config.yaml
n_layer: 17
d_model: 448
n_head: 7
n_kv_head: 7
head_dim: 64
d_mlp: 1792
vocab_size: 8192
activation: "swiglu"
norm: "rmsnorm"
norm_place: "pre"
norm_eps: 1e-05
positions: "rope"
rope_base: 10300.0
rope_fraction: 1.0
qk_norm: false
attn_scale: 0.125
bias: "none"
tie_embeddings: false
parallel_block: false
init: "uniform"
init_std_qkv: 0.015
init_std_o: 0.0
init_std_up: 0.015
init_std_down: 0.0
optimizer: "cautious_adamw"
lr: 0.000531
beta1: 0.95
beta2: 0.98
weight_decay: 0.15
lr_head: 0.00483
grad_clip: 1.0
warmup_steps: 447
schedule: "wsd"
decay_fraction: 0.86
decay_shape: "linear"
final_lr_fraction: 0.0
batch_tokens: 65536
seq_len: 2048
doc_mask: false
train_tokens: 900600000
steps: 13743
dataset: "wikipedia_en"
MLP neurons of a small language model. Each row is named by its layer, matrix (gate and up: input weights; down: output weights) and neuron, and shows model dimensions 320-415. Each number is 128 + 24 x the weight over its row's rms, rounded and kept within 0 to 255. Numbers have three digits each. A neuron's up and down rows have the sign that makes its largest values positive.
Before each neuron's rows, "fires on" lists the tokens most often at its 100 highest values on Wikipedia text that the model never trained on; "fires after" lists the tokens most often just before its 100 highest values on Wikipedia text that the model never trained on. A number after a token or word is its count.

fires on: " |" 37, "|" 35, "f" 5
fires after: "  " 29, " votes" 8, "%" 7, "\n" 6, " be" 5, " Democratic" 4
L8.gate665:157164132116087121156130131146155119149096122153117109115084151086131142140116147129137139127167152115102120113147127191156112108120086142166117159159122160143174124162120095129148112103115148110124161090127110091143084126125102123120154120145117140091149110161136111162096137192140164144
L8.up665:179114136139079138119191100108108113125125120134113159127113157131148113160165175132138159067099133153135119142113122124135142134150104135111166138089175093183143139127105113087142154079159134135095148145092160094113130135120133116171093141138133095124120140137128120148105117124097130106
L8.down665:113164152123120156117084121158142116142092127137142115102087147165157114136151145155092124128182114096179108128140125158120122093130090121115130159148122136124144130154129147144122106118138152108100093132146113127186161129150110118103101128118067110129134092121096124151147138101114119108

fires on: " he" 27, "000" 23, " called" 4, " return" 4
fires after: "," 45, " and" 7
L4.gate723:132110117126074150095124092134110110115113111101136096142120161148117112106126174170138146082145119120109124138160091146113127098133171125137126138117152108138121128161116106129130170126066125136139134107118100136136128122122102127157140080144147115124092123098128147119095082131112131126
L4.up723:135092110103096143131157113146177136127112159126114128093198120155134143095104154135138126141092133110102115100092095092106087124138154131076127151107110105126156128104121127135127144150163152086122163155155118169158104129174171102140104116097095109205131129132112151106162115103132113132
L4.down723:137090129114110167138166147121155168113193188194154072136155123112133190152101141121175108122171105108105128116111109171085111098094134098121106113118137195130153135140147097095137118092153133159160115121128105117169161152120111141120159122097089155108125109157098157123144129171155109123

fires on: " as" 24, " and" 17, " in" 10, " that" 6, " of" 4, " later" 4
fires after: " and" 41, "," 22, " well" 18, ";" 4
L4.gate1451:175130172113102162114154111140119131161096117110118114140123181132135103117144111124109159128108094165098123133141076135123090123146113141069136126172158142141100128129094088078121127062150155109104151127136081108132130125144138134123109106108094151177111085135122153133158120163113113135
L4.up1451:124128091131110151185109092107122098107153106103089098118100184134139126127132120124164119165154135133120104133200094175127159164168141147121135145149156110134141123139121142114102104088116141136080105100102133117100134115118128139101116130112140105127104085117163119135161106123122119153
L4.down1451:147109062147111156134103092143132131159123130110111141102121140100136097155141150091156106091140131128174149113173158131168150137119156099192114072093136140087096123129111124135141133174099148163130131079127159127076134085124130107169140126107164151124111156124141107109131105066172122135

fires on: "s" 32, "'" 19, "on" 8, "anie" 5, " United" 4, "ER" 4
fires after: "'" 32, "D" 6, "ins" 4, "vis" 4, "G" 4
L7.gate1294:136130176103080154158173151147150159131148112155167145104138120102140162120137073128150148134084169102095089149119124157167131132139078117131080137120099182105141106109104085111117125140102126179150164115127111138184117130127105114106117093158116159121093117062138128164091079149127142118
L7.up1294:150109113119153106102192086097154155162131097119133158102134123141103112138156167125130150118137173093106145127131137114135131079113159127134138154121153144138128159154134144109184148133113122123151128097117140129122124123136100145079117118131130106120122155110109121137137111139119171085
L7.down1294:168133130140146109132138123113106148126101123104118103130140091145135067141196159131128106120163136130087145100094078135154134141128136133108080031102118106136172155104118142148156116135146131122119136145140161121146133106134125134134155143144115100121152061167135118118129166118163139130

fires on: " the" 23, " he" 18, " and" 13, " where" 4
fires after: "," 53, " (" 9
L8.gate1540:133092151126151152141115149161122122119148103104134152132106092147136086116127166143102140182099112120121141155152077143104090157118131126126145131146125150123099121106106146113155123144162150135131108125163117137125149127139140112151112068145119156143091141150162110129171132176150146133
L8.up1540:159106148149096166158123136118101123105125140104131114097115096138092130129096136121116118147133117099131128124122098133131133155129125116075100126137107114119146080147139154138128104144124163119098103066144104105159133166189135126117095127131099107115147108167129121160115096152127179110
L8.down1540:159123149099136092142148079112114141146106135142122129109148123133138153159144091145144137112143155140121083097128160142105133131145168168165133080136116131104112168118140181134143084086115167108103176160131121152149158110127077110164163117062120058099113112129142092147135134130141113104

fires on: " To" 18, "to" 14, "go" 12, "f" 10, "To" 9, "bo" 8
fires after: "-" 40, " \"" 11, " (" 5, " out" 4
L4.gate1182:160137117150100084152106131129149105112153116116127124092113118153123176187108131102092163119121123126124151096128137108136105141147093156128104182107102176106121138118120151105134138094117132153126119092161124080120157086149106133147145128135150123121103122114151121068132139168107196118
L4.up1182:111106136136138108139136147139122107158142121089156120091089124120119115147114089130117133161108100143130134148131138135097099079138138175132116106114120092106150146148142114152130159135104110077137210154192133100142142110143061152159146099085124111114139113123175148117112151162128137082
L4.down1182:099117123161089107115149123129161144134157136120179084098109101159118179145147123134106146108137114124064156133154178093120110130192103084107072153096139124118114115111124105125118129099130099178148105101129149112128171144172109111104128165124120110140097144092130130102137123135127157121

fires on: " which" 23, "\"" 14, " who" 10, " she" 5, " while" 4, "aba" 4
fires after: "," 44, "." 15
L4.gate1244:137109187154116105145110072134126112145132115115190061133132148098106119121120120140153128152143107138126182134159126141144079106171162186129113173103133122107157142102098116136129144112107176141111143107114151106121113119134127171146126111129114112148107142136137095152129082142124139109
L4.up1244:097119157112175142130103085155108106137094111122168112124168123142106129089156159152154099125095126108118157156115143148105090190116185101137125151135083077087127101130136156127170143093152122126140134094139105142107106126136154146115157141119084130098115139153086094125122139160134146125
L4.down1244:166109139079146114133180128146092109116153117136135133147123139135095184144100137113131141132150127139173153159149144139138121159129132127129104080110100165106178156149106133116143131105100125098155101080136087152072128106124160118128147133138141147131137151126145097118147158131101115151

fires on: " and" 88, "W" 8
fires after: "," 59, "°" 8
L8.gate231:161121164142123131158097086067171152113118105137137097129139179114131092128125134118154162127067148143138150127154089143116136102160119114134128122149174156110081113123116072099120149073158127108121153133162121139088121137089119135149153074110180101130124148148138153110120139137085151108
L8.up231:121139137120102146142133089111119098108126140072139119061152129157122133162061154145137151078122097121192127145170104132122145144127085098124144131150129153116154116126121090187141120097131134103106165140157129144120114115167123121137196150137115104131130157132129159126133172153131152134
L8.down231:070142126086087118114121111092109110144106131084149166105165126145122147136137139152163191107139127110103153122134085140072134124114102161105182038138137124103149113131118115135156122121136108138134173145143126129129103154146157097132131145112111146133132160117134147112122137115153121096

fires on: " and" 46, "," 19, "\"" 5
fires after: "," 56, ")" 7, "\"" 7
L8.gate801:124084117144060147171124120089126104170141133120110111092087100102112106096099061122107131110110109149113130092163113115136094182145129158115144096107153170090115117111099146105122121129159111113154131124119154165152160081139111135168148102129152130091102169119093133101176103104129158123
L8.up801:165171111135093144115098113099113161095102124112134113134103177181100120140059178127135140122127118149174121163116112117159145149109133122139117117101193094146099121128109096133125139104107147132097136094131110096145110133154126085116156122155148124132103154133142105108103112122133121169
L8.down801:148116102185131143137131092154115094133116130132118128137153121146152142148105113109105160121135166109112122077171076135160096130130101153135086089199136111130120151147114140126147131150123159158171153115118089149100152103156159103134097122095128105133108135131119179114112157097141083101

fires on: "\"" 23, " During" 16, " After" 8, " At" 6, "id" 5
fires after: "." 63, "\n\n" 8, " The" 5, "\n" 4
L4.gate1448:117123185151142130138114151110078166155095182100109126138121148157129144127102142112153146143070125130133129154102115102122137124128110130114148143162130104142120135121122162072164093056132124136118174142074132145122156099147092106183146115156117136149144116118130104133092116135080127122
L4.up1448:123135132164099145177091156101109096132089113119127148108123108110087108094114118127100111121127153098178114162154106123150106120110094153085123133163103145107160149118152146093170126125069140115103119108152114128148121117149128077136060140126125082123114098137134116107124154098144129109
L4.down1448:128143109132144109147136125082098125138101103105118127089146143125123088122104140122144094112113116106152110172116140122158131094132086142135123076175127130120133132129119174103174125140105138140093153148124124176114163105162127097081100156114160137086136139088102122135106144095102126106

fires on: ":" 66, "." 17, "°" 15
fires after: " 5" 12, " 4" 12, " 3" 9, " 15" 8, " 10" 6, " 120" 5
L7.gate1090:130120127108094108101105118142078107132146144130119151129105131155120088160130113095134139140087133154130131150148117115150141111102100080186109159120130084122140158155107113117123121148143083144113086128176101129145117114099180111102084107126115101103160105152114175122130142111145144082
L7.up1090:176132169144165165137162140098110136093102163119123116093086192160160136152128113130121159103138174121142144088131162132112105157125119145124116134123117102127102166102121133092119137147088137121111133120102108139102110100128134113143123129106132180130129130098154114094105128113145103131
L7.down1090:097159133144151123128138138156095093088085125118144102156109111145120119180137135130130118162123095140131137139103151098122155069108142062111151148140155093082111154129123080124135157113093114165145122118081134137140100122115167125087107148136157138109146092141132159097119140122132176131

fires on: "-" 41, "\n\n" 7, " time" 4
fires after: "\n" 42, "-" 16, " Running" 4, ";" 4
L8.gate1718:178133118152117142160140141123118148134122158127125143107079154118087138146098167096114133137089144087088108089131112148139137121126151156114126118109116130141125108123116113129116181133155172149168073118092124159149148082122165163126145132128143094121097085145146165110187112150136136132
L8.up1718:136157139113110118107134123126093087127106112135133129111174142150114120128142134147141138102131138135153162100172125123110128112110150140147166159124124118104170163119123116139139113121098153153146175163144089112145122112148148146103163126110096162125132179129147150082103125141115115120
L8.down1718:146154105109148070118146072085113128118137157167113126121129123133096139121186124061139151130104139152094147107136115111138090134116135115120132087105125123128139109105084119085115134157116124100146114149089074130119151075137153151142123170106145124167136139107138138072129098177132161130

fires on: " which" 25, "en" 18, "\"" 10, " |" 8
fires after: "," 27, "." 15, "we" 7, ";" 4
L4.gate713:154099112102147129130109116158113139152103171154100107097120102099141113113139146150100088150110124115154111133115128135153119118133111171104125175142134080143166107137141144125142149169135177108123163130100091130160136113156120106148082117106127098178080138128125114133154125150138150119
L4.up713:118136104110133109150159093127158144095108123137134112065132140113128149135136123123105147075143110163171118127099128106130142080149137108133103153178169138150140109120131172139149122098070105140122104118140152125132120135142129103089088141132142139112111084109092141102092117138117099126
L4.down713:146152102141123110112151156115136115116122097094156156121167163131078147111160124075143148114182169077141099097143136140107129155137119166150152113151096114097121133142117125101147120137137102164129098116181164106138112158127117147065142150105125142092171098108153174103125129110119070153

fires on: " —" 42, " of" 7, " under" 6, " among" 4, " by" 4, " have" 4
fires after: " |" 25, ";" 17, " one" 7, " to" 7
L8.gate9:143114104177084146130116080116082119130117135164080146146130157136182153134155164148144132152166150149122166087128103142133097119130149073122158155165167143139130165129130107110112167123113167112131118126164148130111142118132140123136117084090148129134146138171135130166158053178139086109
L8.up9:113075122124109133098173107135142079127119111145115129124141151119108137118114122112163134156129096115115120160100106135105125124110176133143114122128125111165071113120124130074143121082117174098101111118141106122106163092125093145117102124173119132113091143137128130114117107127121101143
L8.down9:119121135125139125143145138087143115116145104103146154117120134087128111084114073112103149110155160136117071101157140110122177122156082153140072090107128136120128137121123136133176078129120126142113139092134123134151101119082160140129121118148118131144161128153137150126140168115128111115